config.toml
n_layer = 12
d_model = 448
n_kv_head = 1
rope_base = 10000.0
attn_scale = 0.125
tie_embeddings = true
lr = 0.00591
grad_clip = 2.0
final_lr_fraction = 0.0
seq_len = 384
steps = 4577
MLP neurons of a small language model. Each row is named by its layer, matrix (gate and up: input weights) and neuron, and shows model dimensions 314-441. Each number is 500 + 40 x the weight over its row's rms, rounded and kept within 0 to 999. Numbers have three digits each. A neuron's up and down rows have the sign that makes its largest values positive.
A block is one neuron, or neurons of one layer that tend to fire together. Before each block is what it responds to, as a language model described it from the Wikipedia text at the highest values.

Description: Word-internal subword pieces after a split, often "on", "cade", "hal", "avi", as in A-on, de-cade, Comp-on-ent, L-on-don.
L2.gate38:489413470420541495431515506473528494533494535481513488478523457469532531556540534522479414497480483495444497498513488477513482505542513443502481513478501479512548468497413481557512432518426514499520529459436458458456488411511533500500481538509505494511564497541517538529510507522368489530476509513544511527538560509528486478491479513404492476432503550450541491494488486491514484539449
L2.up38:515498484492542532505433524527417540514513472581440479535563487500444479452545536534444497440486483492454516574495498484515520498505526524419477450548468497535497480479517422531538438506482503533557486562519461517542503520512521495534514585495530436455523480479499478514477532502506473620503559569426478473522448579582471504509450497512487445495561471456481460523483519559543469560521
L2.gate199:484484491509517495449471480436473491466528435521508497484503533517505483494549503503566505483518510530537469532435480494564535446536495438483533528474546480598531450531466505425522527481468487495500452568533465480502507445440517479490518476465557480483508493461501495553454504444467505490539539492510509503494519497528526469523518525460477514477451538525525476450494477535589519469484
L2.up199:506533469537528474406547505513494508529426488475473486509523491497526485484555526438512585444495474492473547502530474552487490455474522491451504468493539512477508430529432515497512499592498510461547496492525532559486463491494437479541537547473492518484518435494469631567539471491456495507469548514469494514546455519536561548560534494471554520486510514503527500485467520483509485516510
L2.gate483:464531486523556474517557481545524580560480494505527463448516483488426443561403519568519524453461500425522444429432427506549503559509482486495515503530530466509419522540424565499461519424533562459449536496526521564499512517558498410572481480486530524541506530439535549512550523438550455577499502545475569504431483508494460497561568487543478527544467474553464496477521509460512548492480
L2.up483:510534526508521485476521540551511548481510460456514551434509564558534439460578476493522499538495488552424551467551552531482479519495500512431478373478487564544512418542473394484524507526547554441496485511496494491519561433510502547508467456535493490469536501475437441455452526506462452483496498482545494475522464444531533504467551539534457527482456522515524476542483555494563538513576
L2.gate655:418525577549466499563492480547469491468527508510423492471500487536420497487520504466490549532554427482513527469484480604471480461513428532513546444506505479509535492440484455473483515447508490456495453495537486481520458478585515514493444486509465438553480534559596532463500512511560454508505466494540504473460532510488497502555483557508523537507462471467492532458523553567425520438460
L2.up655:451500519563465517545473539511523475464505461473429425544537539574472524524519517462445498514584451501512518528497500492481519476545475447579535493552476549457512520442483530489519500486456594432490523441561515509505466423529542479520556463393488490447489552596554404499469517584505508485459461536483554511502428447478561497510514510472558602516483542550494533581584488480471579492510
L2.gate849:452494589560511422475469524521514530525444508515436555437430485543489528527469469481492470476544479422476474517458554513517494510509540534519543456482498473513512437542490496500485436501501477545534554528461628484474586516524523467454509556466522471485541509536498434490477551435546499572497480452506491548453503504525477529451500479519464528489474417526483526485572490543639547495574
L2.up849:443525539467530497482496513508479527495456478493491537508531530517528501477461477476423433607437444503443581434489506489520496482562524454548572517503510543522468497491491527458440462525529428476481450567582533514528522535521464455503543493431532541428524532542459493501473582511555475567446498471486443548468431487522530508550574484472589500526494565521510500552547441540515556539510
L2.gate974:530531472569489500503500471456607522494424453477476541474422447482490512550494553475522553504538493483472473503509513533579562506491534540486478492570506525435549514523489483474517451554476486528471538444538443546561534507481533506498507515572425493481581428502518470514481526489594504492390542438503496536554505490503531507493500528510582543606492531546519548493535492490476517378524
L2.up974:488492558534580481435449438424543494491406458503486514465462473459513507587529527509485521511552497425514434543480553527603470579490471484528509483486489466487507503565520459533496575518410475435510548456507494465506503415497498520509485511530518470492503491506508424522537480545543464504488513505462509460516411483489571520530484439473587501523550509449494618563486476480520447385486
L2.gate1178:503520458495591471476496538438512510520563448510543458480511460581467509435524522515425494483503441477633508478497562489561488541536491488538478444481453579434509518557445544565481523434538504469479500563460544502492538464501496482476516547462477517506501489495468523499485476472401452535522489470541505495521445530510505545463506459505491577440479455420488495567549504573505480501530
L2.up1178:487545506566538452482507468501579590504505564490525499471517443495467497530529491548502411478483519449537472492475463511525508515519452528470496511470468460434479528467474597546505514465533502550497505513524526513476508485537477404484514478499424429431473500522527555481505475504505525484510426403412540525513499506522510514431445486530529593467499501559568453461502553483540546468543
L2.gate1197:478461513552558579543514489523437515512502537497473488514470517527567453510419492493505539483556477476617500480511449562486432458515519489448507499508526533462555488419452551519509512416473486480433443527490579513486513508487595542537505533518483518478521562474466523489455437489498489480570477484520511531519459502505503555458509489438526534474469467437513468529527513492480524512537
L2.up1197:549469511511512499491422501500499531506485476496472516515456474538525456444486510477558558453512467585515562515499489532497436537467469455442553454575504531496500487500525503480430549503544522483511435454484489484508463495491480541501535515511565502498511482526491516536433520536458488547551537484597489480466501554483565510485444460490517531457460459462475509488444523472514571519510

Description: Relative pronouns opening a clause right after a noun phrase and comma, such as which, whom, who, where, that; occasionally mid-word pieces or participles.
L5.gate127:530517459508465454482480477562511495508471475547480579505460514559555452424486526431497505505567473563485491531445582549491557499529466550516519442389527523509493474480544520542447516527469478543515507440405524463559456535480437565540460464516496514491501458527492479493599461485470546413521563569554490472526470620444452426508523463558532488554484568461423564443548513507549490503468
L5.up127:489565468503414598508420488523558505522508486467574515516515610550533529458536555482469510421495457526505553499542496462518491549531472494557532457418524516517520539552524439578478485539513467510491468458454507573495515470435459489540491478578468478519519560472484508499539465526531496488479528452470487507442512541574450476515507449536493504519489474443504561511498487495502496500441
L5.gate251:550529536458537510476502518504471559441502497592479497521440510446393566496439467419497539510548515502464481465435481511531434494547526519487542496535489485460470606527506468514514542584526544502446405518526505499477503492559495472491521540587479499538454489479444469485510594434450497474546472500491557464520541474534481482466519441553459507504517496575482549416549490517454537556531
L5.up251:513495501449480533478536538523467542478518517516515423528471542517512517434476470466465431443555550548551487565567543485588520487568518549488444526560552505455548498550522523493443488535531511519469519523464407482489476540494520465455493507415510517507428512474395423450440497509475457491490491471563503485516496495497536462492492475463550522521537477431480505511559433490437542491545
L5.gate390:496519504529469437466512473516509428497480496560447506549561499514555546545552523494444493476563472424518522513531584457495557374572495478453420477533500490570407524556551452561358480495508489462498476519479545507451578497494523452462492408544534548434543502517557480507484471441432529498499395542535509480520585549445448490460469530461474438524530482441516553561516544442468418518481
L5.up390:455500507549549464460505529451471476498495384516476470541508433468521538482435519537519559510505497495516549528491518537533488417448512495551470503548458514460482533480465516489526515438549522560478531457489552502467497457485526502541562456512468485554523492545524523506467567519521591480473505543564482421418518494505475433477474539489521489550448446459531512398504507428490473566490
L5.gate460:525499465538484459457469442420489570533486527478476445579467500508511506437467525515493495511580528452475489488522511486440418490528518466547487573539461508538518538484488472446504471456522523500557558444529536536445603456545408490485512450605521528420448564485464490480531422443497550489524520464458498476443523578444395419441499502508529548487510477566487507501571532453435547500432
L5.up460:567475448526525483489494503565519436568553547504481463553539463510509511570450492478505457445463455512430468483469556516522418476545544466485494515450506464519494512497495508574509541401545544563538504503463538413487535481489575514586483503531526517532520440464493519510507568475544472443516560550550436487515512519461484452486516485565528506530559570489506501518524555435439542481463
L5.gate544:539440494511525459452513517446523459506463447461500411510548509599469477491524539542419448571444526497458432494460545534493483485385483502529492489505507528496489514556473545435462445494465583509569547455498569490588564484467505484513444437543567544550437536460463564544384535509492465518566476503512515425512552514571522450521489466512452476411518499607464506513507514454559501449536
L5.up544:457454556467505561503482518450467497550521552499500480522575475495495543512506543453441488537601463495490499485490509525524427520573531527515447460501456427488517498490479537543496467503517521460541438464512583466603536524505499487557580540476513461498477520538535469460452499526514435496510513433524489498585455494554507503446472497507441447463483532440549448503483524425443530497441
L5.gate601:536456602487516579445483547513470515521523414472523499452482526501549533476512529533450406522481492491496495463531513493547457543483574597518562518497421525497509458525538506560504550487508478490450537496506489497567610473447502471510526536498470505511494501508504546487432554434553563470486540496495511537482518515505430467540482449525558538506549518552458549522498424478499482495524
L5.up601:479536536501580445515490505534583489461483541528522515516546484484549465475531527451461508501546537552467516521498498562475610489500489509544476494559530503487572490498480548519496525523509517569506441495524550457532545515505486484508500496474396539480454467534570499512516579490471516490521491520505487472495517436480540534495479453531508520550440493487537423548473519479523477586406
L5.gate862:493480465521465535510523590551560425464441405469548438514498532512545469500509500536492402486522451460542460458437495579561488473529540540448495451547497495483482549535516514449532507475421538544488524552474483518409509435489463501496525560510468517495536523447447482538515471494529446449593512505449502460532464436458521583531494480508403533526423494507449474493470525484482526512524
L5.up862:607484497545454518461504592601458489428496505464503492483522480467511480472432535435526463514552524492512545464500516450477487557492516539491486466524453551482523519462356438540517471470587616545494495563503483416479567421500524511454542507472462522492472550536599484466448493505493430476480459500466530550600529545462446511581466584547467514482486473468510433527506522557506553461514
L5.gate1140:452518460450519468466501552607473437544470453549486521496535471461520455465514531491563575492475453535564456503515485518443485471418499558521467463520500496438464478506483514595532503571454521556434579521474527475426506557444479552571519528591517521452453488482472497558510520449519465472565506462475471545487433521469568530490516470604548490445486499419480504516476533453524481419543
L5.up1140:448496539498515482492442464520403542526492490613499497470543515530494490531467607489491524498507486544513506508419512554507472535513510477486496536463486436486488460477476501567489476503474489553525507530555490605468505502501555560575518468498547490445398559563418529518525521524589459508578545490437544526522447544545537440427522468516572480450618539537557473485496517499488499509475

Description: Sentence-initial subject slots in biographical narratives, mostly he/He after an introductory clause and month names after In, such as "In July 2012".
L5.gate124:507437457590486480507462492527503486545517447548418474490472505477495479490485461535451473497550486567557496535537587473483474492539515572466551549445522452467418450433557463539529463527587477551542496538477503495444561472512452478531470543602573500469455447542453513492453384526554593525485464454441516513511497513459523517541466464513553533484527477516529455497511581549525483523564
L5.up124:532597391524524537501522466465526529541520501510492483496509490508416448529483507617551484469466420592484482513519459450482510500514524466553535496518468539525413561397451467484530469571576412524458425429481551541417464518526584523545543521458508534547457495507543504535505427559488495520466449454548510503500552540484545507443510501503511479540593490432549459498428497461506449457527
L5.gate489:519470513480501494509600488505486615472518441458511463539458493552526470508524508470512507454524489531463491429500511520509445492560565500483481479540519448479496463466466495505506512552465536516508514491543505463420604545469461466452566442586446445451491495503448506599393474491521439442511601496485494523592527484452481452470496514488501528495450451532519460487477445475570530447467
L5.up489:465429495594500576566508391487478518524486471475447434506569498500552458531447485481504460538441440523582529473492564499540467532542464547547482523539455434493516444545468460507455509535508497447497498494501466447520508576553540456510540536529516577517465550480529408546522492460534447448528494571486533508482501543322517427550404572555570498528472473502578524419469558539500541546474
L5.gate605:605461490495488454517432492499503509511494503459490453491495476534405481503459503453497430519503475498507462466547472499515522470528459445493484514481509500521549532505478447511559507551464508514440496495532503536534453539521451477494532522462439512468508520508482524518486481456544446455508500574443514486494463470460497391496503468538513508507503538471429461492486501485550467523518
L5.up605:608469437541462521479493621497499514444527449429470489517500525473592541544451556506370473509443489495493463448502491471498565476483461438512518536433531460441474526504489462459526525502437494484512552492528462465463587571525453521533513551496456567543538540468477487488505525457506516525453486639494548473525525507431437472518486542529540525536436507464513499569513486427528459516468
L5.gate621:486479533535455466501506593543533483468487484545498523445501503508562566482474504555538472456520556514543488460552387556497502461470489499536477478459503467451406490549416518490551496481545537517481536497462426493528524485459505492491547437513585464581548483490470475499518522522504438558507507549419535515593482494447503592533477564594554474471425576475577491525453473508504466529464
L5.up621:493482502523515464497516530541501474472522459502510519487549557482594510482477465462520494603483537494548451552557474497576483540549477476447471464495505476510507523544557514449488535556486455445560530513450450502491525471501462488506481556470483501480490455477475522450455525532519532569412448449478457516465514456467494408462528506534545475524501486514566509455499534530558525563476
L5.gate637:511465475533518500482453483564566430490508499434542463553524537425576473532542573463492525501501510516441509501462525520463489458435433554528487480477512543571446500524479527508523563585449524482567559484491512506459514418505465510458479505477568510511485504533554575528532544468562523485569536590491526472562515492533469527486430488502544526514479497437487576510494410536533458533509
L5.up637:509492466483480578476543521481472440459524468510498480534557521497536558505448521461523463503485534503487536500462474505538462541494459525541556457446503591542438530489448498525507528544534480457515522517513455569558466546512529492456438521503472551544540470542485572558481547458524513471535425544574460405557491545547543422549483533507544508557549464479479565465472463531576515509551
L5.gate657:547540507471474499598538500480477489482532487469558536477509450518536483470539516518434540485493455536479517478471455480590441573463479448485499478584500549432503476475479550504496508548493479546502443492529527558531430466541472513517535563503552514527530492525470491500442554424554451546503497429562529525487501553489440579535587501453396534530502541489449483509540491438465459536502
L5.up657:552529547537487561518516559492519497524473502490538491552497570528552567563514578554498532447523516541495473502520525530466468538524510516463552556491444478464444412498554544476537520528528410587448511502523506527445519437515502483449478429543548532569501459477481504493481571441549473470481550481468488564514529599431488435504479453476471549478531436517486403463489517523549491501503
L5.gate791:480550423549499490485453496446491515584515572531536514464473454504562514481467514518428469492436448589531539498471426376552495580584527497476473438525556491498525586490459533560489434488520530484495519564570540481450432594523452544481502480521495498487488467393471488529547481468500527520503490492563513494482528567543457455477473518485459518512494513513451508491479497550489498497426
L5.up791:464483441513493488483531483456444579480459527519494446506490414499476492524532607459474490470479492530504539459525464404471512497513545549559524507474484534518558577517490492500516412487481545556477543577609532460485400555577514525484434503535482521489496458507483540586527523435491549527452541509555593497463463493515489534472457489455470445506490491562487503483496525504474519453526
L5.gate1083:580449541494502600490533515523496501542493480546508482517463459429488485402426472496531490614541510448408536515530439442471462497446507501580508471460445512474466521445449422567521467439486511480455541537495515497535604512513511520440506485505448494536542467540434465506472489496485533432480475578468573510565625548478507502518551472498521459456426460558500529522421469550540448490474
L5.up1083:480453511454543513476536512529483547504392498554542472543460492529508505541509448484516487431518522497467545481501500446479552460505580488464472521540498600471548534499398499491523429547511477511514516468563482507429533521428556462488548542468544485473500449487493475497532466476535468538515480465533402462518503495512487441546444531442527469418487468496549432524479494452518541497528

Description: Pronouns and determiners opening a sentence or clause that refers back, like He, It, These, plus of in ", of which".
L2.gate155:438546492502483470566485447427487489522556505493478486465478504507500515532467470504462520509553504494461479466485537509498434419457495488456487566482505506479498508419499465544532513440505481499456523582430509496545509502485537495439561450442585567466567446497493571470525494540497419421550503546487515494496537442500480538491528445548518478449518462469488537562548557465474463543506
L2.up155:469487586527499489587516461484524513506520478545501551554433529506468545488551504569501540487508608495527508560503500590478532466465436491461553503530470523477524562526476459533506621511579477455518505532475425496493446451490527429490488521533501481516499471522511497524590484563488474514509479511478510458478493503553485454436490442482443484530440424442562490524468561519499489532464
L2.gate246:484546566470486498508462483446475453514436543452527431481469519527545511579462465463554523564566542495473546483469528521594507508457486503541451475491436457467524435429482527504484484484484482486483536537515535541456504529531462514495495461549561501512504536463544480442457499427452497502518463554499543472576542483511460471454455543512502421503571486519468473525541489514479566470451
L2.up246:480495489425507512506532448524488531574439501518576479497542507499481548533548538483507536455531568492545506486520518438578515571508435437510523428579458484510508483529402491529463475523553501503537520559545535552528525541472556469437559497470547475565547514485611517450451508435549518481486554525479492477510504491481482460473434527448495598568587563521475476521547518477621522523510
L2.gate388:518450484497462442514449483484604532508457502458464515495516489526485559470533510486457498589545528514525511453542474473522542438466497523462507551520497573497467411556466491487533444517532568538540416409467577480431438500532463500499463493463497474557559537473565479577530457456496505500497441558446550499505574499527445465439538454500479471508478511544464467471516470536466439534437
L2.up388:461512448425561499484434509538482506540526481465375518490495450517449539491490502526497542458515527489469485412457451532468505505487429509485477469488494508492541453461453579520492482545540540543563495474517516446509422455517443557496471502448549474528508523545492448529523480458487456410551501557507502578504574540513510484419464501458606477482521407534497483485548467458540556513464
L2.gate399:513503543491455505510391513557456496487582474515558475540568489553482523473459497565528571472520507511497508495440537544490498465512481475437496469532495552501536501479498515462533507533563500405565486490465633516510429488466386491462447504466552454567504501531555502493554513495469515437479549568487537420535512559528605456516484471525501541531493522476503523539524525520538533456499
L2.up399:573544531482495481460496513549492507536533459514476535430563495525480556571469468532455434493432544400453523384515489480488503484492478445582524519520497511509480489537494511519474542500497498534539456567529519446498498539461496538544474520474506538508554522536567424519470472447426497448539521415428544427495575498495403446485488420443460514449487502511488479533515480492544503492547
L2.gate740:498521512526475431521523531458531460551491493451502441437455527475438570502440533504384472574497451507573586448509521537407395589449449421520534459462464484548529495564499472429459523516532489496494502515510492537532388489451520491478518511466441500497446493418529482457501475458491517502557481472457541500461530489544480538483456502531441500512514479418487518481517517459446446440458
L2.up740:471550560524481451551473576493478516557502433523532487489414531491521528488463582531532572515509467539503542451554467482436470518462543477449483536543573500463470473446512505454489507505560437535471460537460519518513503533477462540465452490472463456452458546507540500443543543560521582494520509503431542545581553543495514503538516564522471476476542524512524473513578562488508510524448
L2.gate1014:511451477513420542553560514450516491500507489474535502514557443533450514480435511497487444515380569501479471499494511528450475512587492467507481452561457485463502518539489485552493566543485516536493516493504491453479509454559493495512481530486484565493548510456527546452547500441487552481507503453461550474492492490516512484520549505484524467502484519507568385454517448512440479461496
L2.up1014:507470535469524487525490554557465544480533479483458448453592485475543551436465495507525485585519511604453443412480491480514445569515495498509518492570536475489520504463469513502488538510499496426482513517503513568586446503515512466515493478495625479437425525437511489502578455480503533533480568530441459500506495525485518465466502526461442550444486572517528537481545519548558512365507
L2.gate1133:466489602500460469542501476496541537534524420450473517453448452529510484523517495518538463496518481482451486441441499510502470446550407381472553439486497454495539437590432495494447452510472494540512492525518534508514531470551617539439472514424484547524521505500505524447468543521519511488539607540435493493546573483569420541497593442517521534468460447557514531485445468448523582445432
L2.up1133:536597499475496501517546528510544510458545450450467639471475485498491547479502516578515471476511486524461480501449466539527555453453468506560491471579484444435469537443602462509560509484525502558468558489453448495494472569464493464414559502461434514574509554498532484479524512556398528545416540423482556457548556502529502530459494391467513509523563486517440556544491482477517573522447
L2.gate1152:506536540477467490550513544486502567531504519496424403532515466548495535459540465451469597572564537487489442479445426557528454507514481457450441530522457471478424484510499483531488600489540542503534447508522517506485548510485472459484465534585468528553513542417533455458471546506529457462490433456503508505599481535508445468502473510534437506482500539480493449454465469534452456511491
L2.up1152:603546449514426436537545531486534472499513490470534543481444520537493431466538524552529501450466562514552450548490480495454485503452466435491506544528487548471473490528486532478490497535458450500523495489570524470517510536466583457508501469521504524513500513440508453499521494438570510468477432500579487427506527572509511524515598416537541506521500467474472464528464480476525512484492

Description: Anaphoric words pointing back to something just named (such in "such as", it, this, these, those, they), plus plural or possessive "s" endings.
L6.gate751:479482586437457429437532511513479462539474548444557476441493476461504559494506469415480483478515491596536523528503468515513463498514436427571519505450508498472494506499442474471486569474528483464536459570514488560506577484532526580456507529497518479514556520510531475502507525506572561511456571582425477582424487557526496509577561434542517470450453491529496438503529473485440450468485
L6.up751:525477490529518481481460488468424474563472460478508537554495531485492510516564587470505496482447447500479509440396487482453484490574503516480521530496439470573503505540510562475417464517577492529453468481484539497446448494497471503478558482514527440500557532505499552496549489434530440412558493515568566502508463491551508511522521525461527533531519502470534530468491534530541477558479

Description: Relative words starting a clause after a comma, mostly where after a place name, also who, whom, which, and sentence-initial There.
L2.gate27:481548488546510502532614480499460482428529473542531531539548481444475517551463468518538512498511447463578482447480565598489521407519512501519497452433444547547505524553533563488432478481513543488504503524442473539507424477509457508533495446469567525548495469428529482516504548486547483494501462505477481525523584483535506530483492549511510496536490496539540481484548572459517505538477
L2.up27:432500486483495402535502525513592547411522525519469421507502539542461520522467454515481492490499492426542538437562556517488503468495518515462498505468478575477464465480442563520500513458496521509473572528511457544444488479469519446562577482503521485497465444503522550531482513504446513538558488485435506498419518552537494520475524473463593462521488469561455546458547502472477473482521
L2.gate122:495458519531474507512455426539506479521545503578474493455499517446455457436517449519515500505528561463533492414532427517539532554494486485502442502466512514517517532524602531476491455523514531504467466499456477496467526442466446523383558545539468485550497567450471554449512593504460464435507536520497536542475541517484427482503560491601506514544477456560456499505446536629547545507503
L2.up122:542501464530526530529522478517525515457537472560482492472515499533566528488461446470467488512567530484515493466481474575491446508410489524592473510489521503439558452508510557449532433494503532469428592523474484500449527480439483534467454574524444554605510460460491516386570524469466525483541538463517496519468590492575495519599477591548472547471479474555504537477514487548526599472561
L2.gate297:499405475532581554491504516504515449474475454565534545485524508504472509482472513498471565478506572479477515487534455582526559504459537501513504527566473565464524489489559549549543501485532564473510535561454407513540466567512500477520497530412534465496438544446513492469426471427517486591519444464464470525553529519469435440484532415444510510574461429474498456523430500482476520532550
L2.up297:512478520509565450551541529523518503430491473544544472503493586516555506464474513492470508471515579474548536449498439528507560477448545507592426485444514494547485490487539419529431525553521490522523527502490508502474525468509562536499498534462542479497486510423495473468500526479541433577513530496485478533535496538466521507498508458419514548437477471514502504524452513479526473526524
L2.gate409:466563513475521548455481516457486406499502508492535483491482443495480525471550562494519484496545493528481539494444509564450536526455454570446453523533521493536485442415528487452456493485527493472566360465504464546474434496545444501451533517418544442481502523527477490486457489515455545413532456511460565507469552530581568584483539356521509518558494508464508549474506579517473515549487
L2.up409:600432524440544520492491486461551479494476447523477509452555500586470480473492503561501483493505515447522471448536449511478509467534517481563424513528440467464510499487505507478481498493524556469460448590517444574474449447476488421501384511467541484486501539474502520484491553507533521465481478587429468481525543481512474548477524504503451495479486540500480490541484431510573443480509
L2.gate651:473519527589563513573510490512496476493414568500415499484562538491532547433517572438483515515526475495505530466514463514504500538472484465543491448541545474524431619541503573482452533589498458392413517588492503466503462499481562396585481513500573510460525500553546463502436475487527542510453458517496503464482538579457458514504539467489474547448517497542525502482519487475506482600461
L2.up651:451498507558526541495528478530509475467484504525484496511514484444522498522604537538507501494547478471477543438494456527516457503519482442500567480512506446496443558494495536528507456528506512524468461515465477488502459505477521388516456495476553518483563436498533424471468511505476467438545492536507443497461456547509511497521474579518524516520508540520515571486513533497545482556494
L2.gate1086:476519499485570538534393381584512439486445552532552541535529525523506500553569506507481571506426519501478425445473499553536492476530481487491488496477465525478471502489467485509535505474497482511524471504449483444504531479569493510451545526482523456504456442488481532447461526536513536448453511446533545467490556529517548547487492601493452468479528508541421527476500514508530452583459
L2.up1086:489489566525453545511482458625516486483520539491460545504501466521530425475467453482502480498493517509507463521482517476469558539472485456514539491509474507578463511513518433488464454478593511570513464503519501496511547505453442524476465466603460471498467505426504458478484500500498481471485446498472544532595470505525510497489504584451419506485551573476457512553470536428454503528458
L2.gate1103:508467574503496496535519495545494427483451561481525453496493483509493542469514461477466541474524539477459471517520496542559487493550606509481470511500506486522440492522548527491506454544493495577530416520555523513495487526492482440485587523552487574497555488494436490526447508409514468579486533510531489548510511546486475523538507498450493440523561554488503511512456505500492491574562
L2.up1103:504444476546477536521541480468509483486534460491543523548516482464513505463459527505482536483474555415446441430580570511532461478487470551528478558501471522515502479502519502492508549456533522510460482522470457473521462522565440462468420526512511630419495563530464509490489491467483538474496435561495492551528496507542499474510456485581534427477528430520508490483498536457386548501564
L2.gate1169:581494451565513469491467551544542496551517497454480482498558454574445495518496463566489505519489551447511386392483501472484509476499512409496464538495473560421478508549494471483495450517474524517486519541522542540506496521545515471427543509507520493475519493492514440534492498527503535493513533569518500459601517467437511428439482417489442558496550471580509490506471509533525440534517
L2.up1169:505457488517522508429449540548521540514382490473539530536519523528412435524484511547475515540487511497477456521472447497571505491519465497475392529513481520412581469547373433437505481515482444540462380462545514478590528564552455502475484535470574538501469501424529482494539552509570547465424537500552459486526492566573455517488471483549458524553528474450436481565542484483517509477483